config.toml
num_key_value_heads = 8
positions = "rope"
parallel_block = false
init = "trunc"
init_std_qkv = 0.0225
init_std_down = 0.0
lr_mult_down = 2.0
beta1 = 0.95
final_lr_fraction = 0.1
dataset = "wikipedia_en"
MLP neurons of a small language model. Each row is named by its layer, matrix (gate and up: input weights; down: output weights) and neuron, and shows model dimensions 112-175. Each number is 200 + 20 x the weight over its row's rms, rounded and kept within 0 to 999. A neuron's up and down rows have the sign that makes its largest values positive.
Before each neuron's rows, "fires before" lists the tokens most often just after its 100 highest values on Wikipedia text that the model never trained on; "fires after" lists the tokens most often just before its 100 highest values on Wikipedia text that the model never trained on.

fires before: " 0", "\n", " 1", "ph", " "
fires after: " 0", " ", "\\", " 1"
L4.gate1404,232,210,211,173,196,191,195,213,200,216,169,231,187,229,180,197,226,220,221,203,208,179,160,189,193,190,215,195,176,171,228,188,196,208,222,168,218,178,209,198,204,226,201,228,204,224,229,191,193,196,218,175,245,213,220,219,237,207,194,169,202,212,216,194
L4.up1404,209,160,204,190,160,232,223,179,205,255,201,218,191,238,187,184,184,203,208,195,182,207,179,213,212,189,229,219,148,190,221,218,187,183,211,217,215,145,184,181,207,207,194,213,199,212,237,183,179,203,213,188,207,217,222,207,210,228,209,195,225,173,223,194
L4.down1404,198,205,197,191,226,165,229,198,212,205,193,192,165,198,194,208,214,189,192,192,227,225,222,188,198,215,179,203,175,202,181,160,217,221,234,168,217,180,176,219,219,218,163,173,229,198,170,219,181,215,214,190,220,194,231,221,193,226,207,216,169,186,193,207

fires before: "\n"
fires after: " =", ".", "s.", ")."
L4.gate1781,216,190,240,191,206,182,218,232,192,212,193,199,220,208,180,172,202,171,233,209,207,180,179,190,180,200,177,197,211,191,199,143,229,167,146,191,183,169,208,201,213,239,214,172,191,206,169,171,180,235,207,198,186,181,170,173,212,210,211,211,197,213,229,210
L4.up1781,186,193,212,156,211,210,196,154,202,196,191,194,205,204,203,208,210,170,203,174,224,190,226,182,196,206,178,190,202,209,193,203,196,224,218,187,247,207,175,190,248,232,225,220,188,173,190,255,149,163,187,175,203,181,220,210,208,201,217,231,217,180,215,205
L4.down1781,183,239,194,183,216,176,177,200,233,187,211,214,149,213,187,179,227,210,236,198,193,232,226,210,205,178,194,204,208,239,190,172,193,235,188,197,190,185,174,227,182,193,206,181,170,207,162,214,172,212,211,201,174,193,207,213,203,225,221,175,216,203,206,199

fires before: "\n", " 0"
fires after: " ", " 0", " 1", " 2", " 3"
L3.gate400,214,202,214,170,191,230,170,203,212,197,203,188,211,173,205,188,221,176,222,228,178,217,188,193,153,182,202,176,234,192,201,181,201,189,185,201,219,190,225,204,242,169,212,245,188,212,201,206,177,193,187,202,168,218,210,189,159,192,184,209,190,180,194,171
L3.up400,198,157,181,172,191,231,199,231,201,185,236,166,163,189,203,194,215,173,173,183,159,190,230,189,178,200,176,196,201,224,238,178,208,213,186,202,182,201,217,188,196,220,205,177,162,222,218,200,210,185,187,137,186,187,199,223,200,202,199,264,189,188,193,214
L3.down400,195,219,175,193,201,191,187,188,223,230,182,217,185,200,235,186,225,206,214,212,238,200,205,187,216,188,202,218,240,188,201,180,211,184,186,202,229,218,185,219,228,182,196,186,190,217,167,182,203,168,159,186,173,199,198,228,201,206,188,201,214,200,196,211

fires before: "\n", " 0", " "
fires after: " ", " 1", " 0", " 2", " 4"
L3.gate1423,213,203,243,172,200,211,196,181,195,202,235,213,221,178,228,212,212,196,187,192,193,229,210,177,206,209,170,194,163,218,168,169,201,154,198,192,201,170,229,190,205,197,201,210,189,235,227,219,176,219,211,171,205,213,169,226,206,200,174,206,172,221,187,195
L3.up1423,190,191,205,206,197,178,190,189,196,219,202,188,169,189,210,207,225,196,210,214,156,205,218,186,155,190,221,215,178,238,212,192,223,187,182,223,214,199,217,176,187,188,236,244,213,200,204,229,220,207,205,162,199,221,185,210,180,204,181,220,181,178,209,189
L3.down1423,212,214,167,201,194,201,245,216,200,199,205,205,189,214,219,189,207,210,208,187,194,194,198,195,192,175,214,225,168,187,189,206,165,173,179,211,205,231,185,207,241,214,201,168,220,188,180,213,235,190,193,219,181,201,219,208,174,189,182,205,219,199,199,215

fires before: "\n"
fires after: ".", " =", "es.", "s.", ")."
L4.gate172,181,214,222,156,193,218,160,183,195,208,193,178,198,225,208,198,223,206,249,211,192,159,195,221,210,202,194,191,208,195,185,200,191,237,227,210,197,196,193,201,211,199,200,200,183,199,220,210,212,200,174,170,185,186,201,224,166,217,168,206,222,201,220,220
L4.up172,189,213,191,196,219,204,188,160,206,200,222,208,190,217,212,197,198,193,175,185,186,223,180,184,163,234,198,235,196,188,146,152,215,194,210,212,206,213,207,232,193,203,224,216,223,183,189,208,185,195,220,183,191,191,185,185,214,197,178,235,210,175,216,215
L4.down172,203,233,193,179,189,175,199,162,192,194,212,192,183,257,197,186,195,204,219,162,199,217,200,190,188,189,183,215,242,232,191,201,177,190,216,190,211,201,175,223,255,210,202,220,183,256,255,215,197,165,184,194,186,189,203,187,195,187,184,203,181,154,210,229

fires before: "\n"
fires after: " =", "."
L3.gate1149,193,160,218,203,197,219,215,196,195,210,159,195,193,186,202,213,179,200,180,213,222,189,190,178,203,216,192,159,187,200,196,192,172,224,227,201,211,183,158,186,227,220,236,195,186,205,201,241,182,164,227,186,218,185,184,194,186,218,218,224,209,208,194,239
L3.up1149,234,186,221,198,213,241,201,167,214,185,178,198,206,209,223,254,209,185,179,214,235,206,195,180,182,221,211,235,178,206,174,200,190,232,167,180,220,209,201,187,213,206,212,174,212,198,196,163,237,189,184,183,199,242,157,197,189,203,192,193,179,190,202,208
L3.down1149,217,209,209,200,202,237,201,223,191,210,231,223,192,202,200,222,187,201,181,204,220,195,188,196,192,207,203,184,179,226,152,192,169,220,197,219,200,186,206,180,218,245,186,226,188,196,171,190,197,208,223,210,181,226,160,202,177,183,223,184,142,209,184,189

fires before: "\n", "|"
fires after: " =", " |"
L3.gate1096,176,200,214,174,210,188,198,171,232,170,198,193,185,202,197,203,202,194,228,185,179,182,255,203,201,223,201,243,203,212,212,201,220,181,193,186,204,191,213,191,188,220,191,222,195,191,230,195,185,204,215,184,182,206,226,164,192,201,191,225,209,217,171,216
L3.up1096,197,222,213,207,177,217,204,195,225,214,206,209,202,197,157,194,250,202,193,186,192,214,217,214,203,188,205,177,228,229,240,176,187,195,195,167,232,217,222,165,213,189,197,247,197,221,237,231,207,178,199,198,187,202,196,170,221,205,212,198,175,185,184,185
L3.down1096,196,175,206,192,216,187,206,210,232,234,186,211,196,203,207,217,217,203,198,168,146,196,205,192,222,182,208,205,186,191,217,226,172,214,210,202,192,191,199,186,196,205,236,230,203,205,186,208,204,208,221,199,168,202,195,199,203,202,215,189,180,188,171,197

fires before: "\n", " |"
fires after: " ", " 0", " |", " 2"
L4.gate1534,229,199,202,209,174,174,198,211,180,189,252,203,176,210,188,211,238,195,198,201,190,218,226,208,193,177,209,218,198,222,201,210,211,203,177,190,209,218,198,187,215,208,192,190,192,199,205,202,207,195,187,205,211,218,175,215,174,178,164,223,174,214,197,196
L4.up1534,202,217,188,206,165,212,193,202,182,186,232,171,182,235,204,179,204,214,198,206,146,232,200,198,189,172,212,215,198,184,203,201,193,203,164,210,191,189,223,180,196,199,241,209,199,206,188,162,184,190,198,201,200,192,183,200,178,184,190,220,176,173,168,198
L4.down1534,220,212,149,195,151,195,218,194,203,189,203,193,171,205,211,176,219,200,218,205,218,149,228,216,201,168,199,259,174,192,212,186,207,209,223,234,206,191,183,204,174,192,209,200,165,213,185,227,209,186,208,203,184,169,230,191,185,211,204,184,205,180,186,197

fires before: " |", ")", "\n", " "
fires after: " |", " o", " "
L3.gate536,181,196,186,189,231,163,213,230,203,216,181,179,182,163,158,154,231,216,199,234,202,192,178,214,168,191,181,212,180,208,176,204,217,191,211,185,181,181,196,187,239,162,203,212,169,192,186,189,186,198,194,218,209,192,226,197,178,207,185,217,211,211,234,202
L3.up536,198,213,194,196,182,197,196,182,182,180,199,181,237,208,205,191,219,204,207,214,170,192,185,179,225,196,255,181,183,164,192,195,191,217,189,157,220,187,233,173,204,219,181,227,202,176,164,195,218,177,168,189,190,195,228,177,188,229,198,218,211,221,210,191
L3.down536,216,193,140,170,249,210,174,217,189,214,205,190,167,162,140,188,212,221,204,209,205,194,191,179,187,192,172,195,199,220,204,195,218,175,211,164,235,177,189,183,239,176,196,199,197,214,198,179,175,218,178,177,218,203,190,193,220,219,181,189,193,200,213,158

fires before: "\n"
fires after: ".", " =", "s.", "\"."
L4.gate204,183,215,190,189,181,217,181,187,203,198,203,174,203,252,217,206,203,196,192,191,202,204,184,186,177,191,212,199,193,208,189,186,188,191,199,186,242,212,156,175,196,228,198,176,199,183,174,236,191,216,171,229,183,196,163,181,172,170,183,200,197,210,242,211
L4.up204,175,236,204,191,208,201,173,204,224,210,178,162,195,209,184,168,197,210,190,174,219,160,201,195,190,238,213,198,185,255,205,205,199,203,198,203,210,172,242,168,249,221,176,225,159,194,218,212,183,229,203,186,199,207,191,203,176,214,212,178,212,232,215,197
L4.down204,206,244,202,234,209,190,179,209,233,185,192,188,185,191,220,188,226,185,201,234,204,187,191,203,167,143,185,203,218,229,200,181,194,215,187,191,229,178,209,184,170,239,174,204,170,196,200,195,205,218,179,194,188,168,156,164,233,203,205,188,187,195,184,166

fires before: "===", "The", "-", "H", "\n", "|"
fires after: "\n"
L3.gate195,231,177,192,190,226,131,190,194,160,173,206,193,196,223,206,190,182,228,235,217,202,183,177,210,186,154,158,194,181,179,179,207,186,160,181,175,176,204,209,210,235,158,196,206,179,226,215,195,265,177,234,216,183,191,189,203,205,178,194,201,185,235,225,218
L3.up195,204,193,178,220,199,201,180,188,164,191,200,182,211,217,243,183,159,212,219,190,173,208,202,202,172,183,204,199,191,215,175,174,202,188,227,169,154,225,212,183,183,183,186,194,193,197,222,198,231,235,238,202,214,208,213,208,193,167,208,182,193,220,220,214
L3.down195,177,217,213,212,210,188,163,199,248,217,217,174,198,194,190,211,192,208,208,194,201,186,205,181,162,196,200,189,208,177,200,180,182,206,203,163,191,192,172,210,179,199,186,234,206,190,210,200,209,198,226,213,178,207,222,197,211,208,190,214,191,195,226,187

fires before: "\n"
fires after: " =", ".", "s.", ")."
L4.gate797,162,187,173,195,181,203,179,195,201,206,199,177,210,219,212,185,192,172,234,212,189,178,191,183,160,205,180,208,218,242,170,188,191,179,204,173,230,217,217,181,210,184,195,231,186,212,192,220,203,178,201,199,225,210,178,157,200,216,199,196,186,174,171,189
L4.up797,161,179,215,182,203,209,204,175,200,225,170,181,206,202,189,204,180,164,200,191,170,182,236,203,174,202,157,196,226,223,203,204,181,207,217,184,240,190,245,161,201,213,176,236,198,212,206,222,227,183,184,191,194,209,184,159,199,203,204,211,190,162,177,219
L4.down797,188,171,226,194,192,236,213,178,198,260,176,189,189,206,194,244,178,186,196,191,174,191,205,198,197,176,172,196,205,178,189,217,178,205,182,202,202,206,217,175,195,212,166,206,192,183,201,211,213,183,177,191,191,198,196,173,197,183,203,204,202,186,205,211

fires before: "\n"
fires after: " =", ".", "s."
L4.gate1959,167,202,193,215,182,240,205,199,195,235,199,184,198,185,223,194,213,170,200,221,183,195,197,200,224,223,225,225,204,189,226,193,190,183,244,203,179,172,201,213,190,223,221,182,167,196,186,224,201,212,244,224,219,187,222,212,255,210,205,171,178,181,211,219
L4.up1959,212,172,228,203,223,167,203,208,198,207,172,196,179,194,223,220,179,169,190,191,234,201,185,209,224,180,200,209,209,165,209,209,188,190,198,189,192,157,208,197,134,220,187,153,187,186,223,211,201,196,197,197,212,194,141,199,217,202,224,179,178,166,206,185
L4.down1959,205,242,190,206,247,215,212,179,224,200,250,192,184,202,239,166,172,211,214,181,193,216,214,185,202,189,240,197,216,233,189,211,204,180,225,199,193,197,196,225,195,215,192,235,179,217,222,162,202,254,196,236,188,169,211,194,189,178,178,229,207,234,204,204

fires before: "|", "\n", "-", " 0", " 2"
fires after: " |", " 0", "\n"
L4.gate1583,209,176,203,202,179,172,219,192,238,198,189,199,206,163,221,182,252,226,224,223,195,208,216,165,209,191,176,190,203,191,199,186,185,216,162,205,196,211,226,185,204,198,236,227,231,214,198,226,153,204,195,208,208,199,188,147,186,198,235,204,220,203,201,186
L4.up1583,227,204,191,194,201,186,167,202,211,217,188,182,215,161,232,192,204,172,213,179,204,237,193,213,185,205,178,182,187,198,219,185,238,220,181,198,189,219,223,230,185,186,201,197,172,196,196,233,201,196,174,195,235,221,215,210,187,174,203,190,197,212,191,192
L4.down1583,199,195,223,179,217,179,188,196,212,161,214,176,160,203,188,211,190,246,205,211,161,193,229,158,203,236,171,202,184,214,195,234,214,229,174,208,189,166,194,194,216,200,264,236,208,226,174,246,187,198,236,228,213,233,222,198,160,211,191,189,222,220,179,196

fires before: "\n", "-", "In", "The", "ed", "N"
fires after: "===", "==", " ===", " career==", " ==", " ===="
L3.gate1152,210,207,154,185,194,194,239,205,191,172,236,224,243,185,173,184,183,197,198,184,209,234,235,188,199,199,210,210,220,193,189,218,198,193,194,223,167,191,174,172,190,195,198,189,174,166,192,167,211,199,192,166,209,221,173,175,191,204,205,193,206,183,161,175
L3.up1152,184,203,226,225,161,194,219,198,211,239,228,144,203,226,208,181,206,165,192,203,199,189,209,163,183,193,178,194,195,186,190,212,224,231,242,182,196,185,183,211,204,196,234,195,184,193,167,197,212,206,224,145,180,193,177,211,200,210,218,187,194,179,225,180
L3.down1152,201,185,160,242,220,169,191,185,196,188,190,218,217,175,175,199,172,235,226,206,210,189,217,206,190,186,175,192,190,190,166,203,198,169,202,212,204,224,245,185,210,188,185,172,162,174,220,192,224,181,176,231,206,199,207,221,218,179,162,164,181,209,164,216

fires before: "|", "\n", " "
fires after: " |", " ", "|---|---|---|---|---|", "|---|---|---|---|"
L3.gate1379,189,188,205,222,250,209,212,172,202,185,218,192,188,202,176,192,200,203,177,189,189,223,144,185,174,173,202,214,177,202,205,179,178,201,192,191,262,179,217,217,184,204,234,199,221,186,211,209,211,189,206,182,214,206,203,173,188,216,198,176,213,193,179,186
L3.up1379,208,197,168,221,159,207,217,228,206,195,208,240,215,172,199,191,221,226,216,176,168,206,202,153,195,203,218,218,215,197,190,209,195,196,197,201,190,177,213,229,223,217,188,221,197,183,189,217,173,190,228,153,152,179,218,194,188,198,194,181,218,228,214,182
L3.down1379,216,202,191,202,190,206,223,203,167,195,185,222,191,191,205,201,230,233,211,228,133,191,204,174,199,225,215,215,250,215,164,214,223,195,235,207,194,205,205,218,193,173,179,213,188,188,176,200,175,186,236,196,166,186,195,207,200,205,208,184,171,228,175,163

fires before: " |"
fires after: "|", " |", "-"
L3.gate563,218,189,213,170,196,248,229,228,181,179,179,238,191,208,173,182,159,203,201,225,231,208,204,226,251,169,210,200,198,186,182,219,174,193,191,212,182,201,178,204,200,185,214,149,210,185,194,216,198,188,237,199,213,184,183,179,211,217,222,188,187,202,196,177
L3.up563,200,220,219,171,202,173,195,211,224,194,171,203,200,192,206,183,216,226,210,147,199,207,220,216,191,218,187,186,205,183,194,199,209,204,244,226,176,229,174,228,207,197,214,194,211,233,200,176,225,183,210,195,210,213,192,211,253,223,182,227,231,189,192,184
L3.down563,214,231,183,213,212,201,163,220,199,187,205,184,204,191,201,232,135,188,211,182,227,185,229,226,200,213,202,187,225,174,201,191,220,172,185,209,186,188,183,191,217,153,205,194,178,201,185,206,238,223,193,203,206,196,199,195,207,254,208,226,205,206,217,196

fires before: " |", "k"
fires after: " |", " "
L4.gate692,198,195,163,195,214,207,209,205,204,218,203,194,141,156,241,221,190,207,208,218,159,242,213,188,202,197,211,208,189,209,207,218,183,231,170,236,205,175,204,233,215,217,173,240,233,198,213,209,197,199,176,198,190,232,217,220,186,212,186,219,187,162,175,214
L4.up692,224,218,224,187,184,201,215,223,213,193,174,192,164,202,223,184,203,186,218,204,208,235,235,220,190,222,186,188,166,206,197,206,186,214,193,192,207,198,215,194,197,214,216,190,187,191,193,194,214,224,228,196,177,199,211,181,196,177,204,216,178,201,219,193
L4.down692,195,178,206,159,206,175,186,227,194,198,165,183,169,204,182,180,213,193,224,216,216,205,213,220,222,196,204,219,197,200,183,211,218,252,183,191,208,185,153,203,194,175,216,185,204,210,187,215,181,189,182,191,195,227,212,186,169,241,204,199,187,216,201,195

fires before: "|", "\n", "|---|---|---|---|"
fires after: " |", "\n", " ", " scores"
L3.gate1187,186,163,208,192,178,238,199,222,194,214,247,203,203,183,176,223,210,214,155,218,202,208,197,203,184,204,204,150,191,205,213,201,186,177,185,172,229,185,223,202,196,202,201,236,194,192,197,199,182,193,216,196,217,211,217,175,172,158,221,210,210,199,211,171
L3.up1187,217,201,181,222,211,190,201,202,191,238,217,209,194,166,188,219,206,197,204,190,191,217,210,182,191,202,199,190,198,180,228,223,187,179,154,175,228,176,204,227,248,224,194,211,176,201,193,202,197,186,227,195,216,229,164,206,237,237,208,195,208,204,211,143
L3.down1187,190,200,200,196,210,187,214,207,204,183,190,223,198,186,206,219,200,220,189,211,207,217,188,185,189,207,208,222,195,203,232,171,149,226,213,188,217,190,207,234,185,172,176,204,242,231,215,192,190,209,196,252,186,200,178,201,244,240,198,182,210,181,205,216

fires before: "\n", " |", " rat"
fires after: "\n", ".", "s.", "|", "Pro", "\"."
L3.gate1614,210,193,192,214,214,198,211,188,197,208,170,197,195,241,209,143,176,201,231,218,191,196,196,160,210,180,217,224,200,230,190,207,230,206,217,227,241,187,180,177,186,224,218,206,176,179,195,207,197,202,207,204,209,174,198,232,170,217,198,199,201,165,220,206
L3.up1614,190,237,190,198,227,204,211,210,212,198,186,196,220,226,189,172,223,206,216,160,208,219,175,181,187,157,187,232,207,203,169,175,233,218,232,190,214,204,200,211,217,218,191,206,197,210,193,183,206,195,228,200,206,185,183,224,242,230,203,208,187,155,217,210
L3.down1614,188,211,210,174,181,214,218,164,220,200,180,182,229,199,222,202,178,192,239,187,224,183,220,160,164,173,211,203,219,209,189,208,149,190,197,198,226,208,228,181,177,240,200,221,176,207,236,234,208,177,196,179,193,189,213,209,200,204,190,194,188,210,190,216

fires before: "\n", "|", " "
fires after: " ", " |", " m", " %"
L3.gate827,156,182,187,165,173,195,173,204,227,198,193,201,233,185,205,209,201,167,206,177,201,181,195,185,200,200,187,167,203,172,172,230,185,189,204,154,195,206,214,222,202,197,215,221,206,224,181,183,153,187,245,196,205,185,152,214,202,250,203,213,205,198,176,176
L3.up827,198,183,204,175,192,199,166,270,155,183,201,226,189,177,233,175,200,209,185,197,148,169,204,208,185,171,205,169,207,192,182,184,211,199,203,199,186,222,186,213,211,211,168,213,233,198,200,183,165,146,184,185,187,214,180,207,194,215,227,212,243,215,201,222
L3.down827,192,170,189,174,209,197,213,208,203,173,177,212,182,213,182,212,208,174,214,202,193,176,239,174,242,204,223,232,199,187,181,172,203,220,210,208,176,220,203,183,217,178,166,218,170,165,183,182,208,214,167,205,184,190,164,231,203,210,170,202,199,198,191,194

fires before: "\n", "|", " |", "|---|---|---|---|---|---|---|", " "
fires after: " |", " ", " 0"
L3.gate1045,221,217,188,173,203,194,221,220,225,189,205,198,202,224,238,238,215,210,196,214,172,203,218,222,147,193,209,200,187,209,172,207,174,222,197,205,210,170,203,201,248,177,180,215,196,184,167,236,177,211,166,172,194,197,209,180,203,197,209,208,205,222,185,164
L3.up1045,191,191,183,190,187,218,195,186,199,227,175,214,187,207,241,192,224,225,180,198,158,219,237,216,188,169,227,173,191,206,207,205,217,208,228,189,186,192,233,164,209,189,195,234,158,191,222,202,187,192,239,201,167,213,207,210,177,176,220,234,180,174,152,200
L3.down1045,163,198,181,211,176,210,190,231,216,212,210,191,222,224,207,192,188,216,216,206,219,190,183,201,198,170,168,200,210,151,198,196,203,214,205,189,187,190,142,201,183,214,223,223,215,209,176,238,188,192,216,227,201,221,186,197,154,229,191,154,227,183,175,227

fires before: "|", "\n", "-"
fires after: " |", ".", "|---|---|---|---|", "s.", "|---|---|---|---|---|---|", "|---|---|---|---|---|"
L3.gate2013,186,183,170,217,198,241,239,242,232,201,208,205,217,222,224,189,194,206,199,194,200,231,215,182,222,203,207,194,181,195,179,207,204,209,220,199,244,222,187,201,214,175,209,214,211,168,215,203,216,198,208,215,210,199,208,175,178,168,237,201,160,198,197,192
L3.up2013,207,189,224,227,139,204,183,207,178,210,171,196,202,210,225,216,158,197,199,198,224,214,200,236,226,198,214,201,214,170,189,198,184,174,218,226,207,201,192,228,191,200,216,198,199,182,202,231,208,227,237,214,204,210,172,210,196,207,183,214,182,204,204,219
L3.down2013,185,174,218,169,207,176,190,204,219,210,183,183,185,202,209,213,200,193,199,217,195,194,201,176,230,230,198,207,182,202,174,178,170,172,204,194,195,222,185,223,212,204,222,231,200,166,195,201,199,180,217,202,200,195,196,204,193,219,205,192,174,169,201,219

fires before: "\n"
fires after: ".", "s.", " =", " known", ").", "es."
L3.gate1498,187,206,193,238,157,214,213,210,190,166,206,212,199,170,201,212,198,146,158,211,209,188,178,179,200,207,208,230,230,173,160,214,160,185,206,188,170,196,209,202,224,193,168,200,199,215,185,216,211,194,181,159,203,189,207,225,194,190,171,225,204,201,218,214
L3.up1498,165,181,188,180,201,212,210,170,218,180,204,222,233,212,214,205,197,171,199,172,218,191,175,219,228,208,222,214,210,214,227,188,190,189,196,197,194,192,196,198,178,207,205,180,222,188,198,202,231,201,210,178,184,199,208,201,190,188,208,182,180,197,228,196
L3.down1498,194,184,192,197,187,196,194,176,209,188,202,220,216,194,213,171,242,172,205,188,215,241,208,213,189,178,213,229,195,196,217,207,201,170,169,191,247,199,203,190,165,195,198,201,162,198,205,207,203,233,178,201,180,200,212,210,222,235,213,201,188,201,233,191

fires before: "\n"
fires after: " =", ".", "s."
L4.gate893,170,188,198,171,224,211,177,197,175,205,189,194,236,171,208,185,224,191,227,195,156,217,195,186,206,220,219,199,225,213,181,212,195,200,201,204,198,220,227,188,196,197,184,228,225,271,199,191,212,195,190,201,210,191,192,195,191,189,192,216,183,186,189,222
L4.up893,219,157,189,191,190,192,200,198,180,198,203,194,195,151,191,235,216,192,207,190,232,192,211,188,190,207,207,174,188,204,217,213,181,219,221,201,229,214,204,182,194,169,173,190,233,240,207,212,200,218,191,173,186,156,214,158,207,217,195,219,240,201,222,198
L4.down893,197,200,228,208,186,205,215,186,213,237,172,202,177,194,202,225,194,173,196,166,185,209,224,178,204,211,241,177,186,181,202,202,202,194,249,147,209,212,177,203,211,155,191,134,189,198,178,199,198,187,191,215,204,187,192,190,176,187,200,176,210,226,231,196

fires before: " |", "|", "|---|---|---|---|"
fires after: " |", " 11", " scores"
L4.gate1483,230,209,206,197,178,207,173,227,185,200,194,196,166,196,229,208,196,194,210,187,215,218,188,186,213,244,195,231,222,185,182,174,191,188,207,204,206,207,198,197,199,180,197,221,202,220,232,196,183,213,212,201,212,219,169,201,199,179,215,200,174,196,204,234
L4.up1483,195,202,186,200,210,155,196,209,181,184,223,216,217,177,196,205,219,208,198,203,224,182,207,181,183,205,177,208,207,206,219,204,208,213,177,158,231,195,234,178,218,208,214,217,191,240,226,209,208,191,183,185,183,217,179,217,212,200,223,212,187,225,200,183
L4.down1483,194,229,214,184,179,199,196,202,172,204,224,195,194,203,219,174,232,164,185,168,186,201,190,170,209,207,202,206,225,195,133,226,191,181,204,222,196,210,218,200,210,210,222,203,190,231,225,228,191,230,206,179,148,220,144,185,210,191,212,190,192,181,215,209

fires before: "\n", "-"
fires after: ".", "s.", " =", ")."
L4.gate153,221,248,252,155,226,172,198,195,202,179,195,164,203,195,169,192,211,189,230,190,188,177,182,194,204,194,177,212,169,199,172,171,200,219,195,183,180,185,191,196,184,206,150,212,186,237,241,225,192,206,215,225,204,212,190,209,198,215,193,185,229,198,174,241
L4.up153,182,207,242,203,173,216,164,201,223,198,215,185,178,212,192,185,216,213,203,188,224,217,220,200,210,181,223,204,210,239,216,170,158,193,190,185,212,218,178,189,187,225,211,200,201,209,207,207,213,173,200,179,215,215,186,178,169,202,221,196,216,168,188,244
L4.down153,188,223,192,243,168,236,173,175,206,220,221,188,196,202,204,179,201,177,203,188,188,189,180,197,229,212,221,174,181,187,193,216,197,159,203,199,215,231,213,162,189,244,206,204,212,188,179,181,178,216,185,185,205,199,211,191,148,190,209,203,188,173,242,167

fires before: "\n", "The", "In"
fires after: "==", " ==", ".", "==History==", "==="
L3.gate653,230,250,192,222,174,183,199,177,173,177,177,194,241,232,206,206,179,242,206,203,227,188,192,217,205,183,205,208,185,192,186,246,190,186,208,186,204,227,212,196,215,200,185,196,175,212,173,180,182,175,236,194,187,233,211,217,197,178,184,212,190,182,217,258
L3.up653,205,217,190,186,200,206,206,191,204,228,227,206,228,223,227,217,206,245,228,197,243,180,234,217,231,187,218,175,201,175,194,224,237,218,188,211,191,211,182,215,187,179,186,208,183,202,207,192,196,203,201,188,188,223,141,171,236,195,172,212,192,196,218,195
L3.down653,139,206,209,210,208,175,198,168,206,173,179,205,201,196,175,201,171,174,200,173,168,223,197,174,196,203,195,179,187,186,202,226,177,203,207,154,195,191,265,182,181,221,208,187,231,226,212,172,192,216,227,187,200,210,207,213,220,182,217,196,167,180,206,214

fires before: "\n", "==History=="
fires after: "\n", " History", ".", " acc"
L3.gate2038,232,234,182,188,201,212,204,172,180,216,222,219,182,214,208,228,208,192,226,201,199,195,170,224,212,164,176,153,209,190,206,210,175,219,222,217,199,187,216,184,241,226,197,207,188,219,174,214,183,195,226,217,200,196,182,222,206,227,204,219,173,186,164,225
L3.up2038,198,191,198,195,229,223,236,210,194,180,167,204,181,196,196,209,190,180,199,225,179,198,230,196,203,183,210,192,228,171,212,200,210,238,185,183,192,179,202,168,186,227,226,219,232,243,159,191,178,190,184,208,204,197,205,201,208,202,220,192,194,200,225,193
L3.down2038,229,210,203,199,191,203,228,174,218,197,217,221,213,203,204,235,186,192,169,204,206,212,215,206,189,170,191,186,218,190,174,185,164,190,158,193,215,194,235,170,207,204,222,196,220,228,162,199,185,194,219,224,196,166,170,166,205,187,220,166,214,204,182,224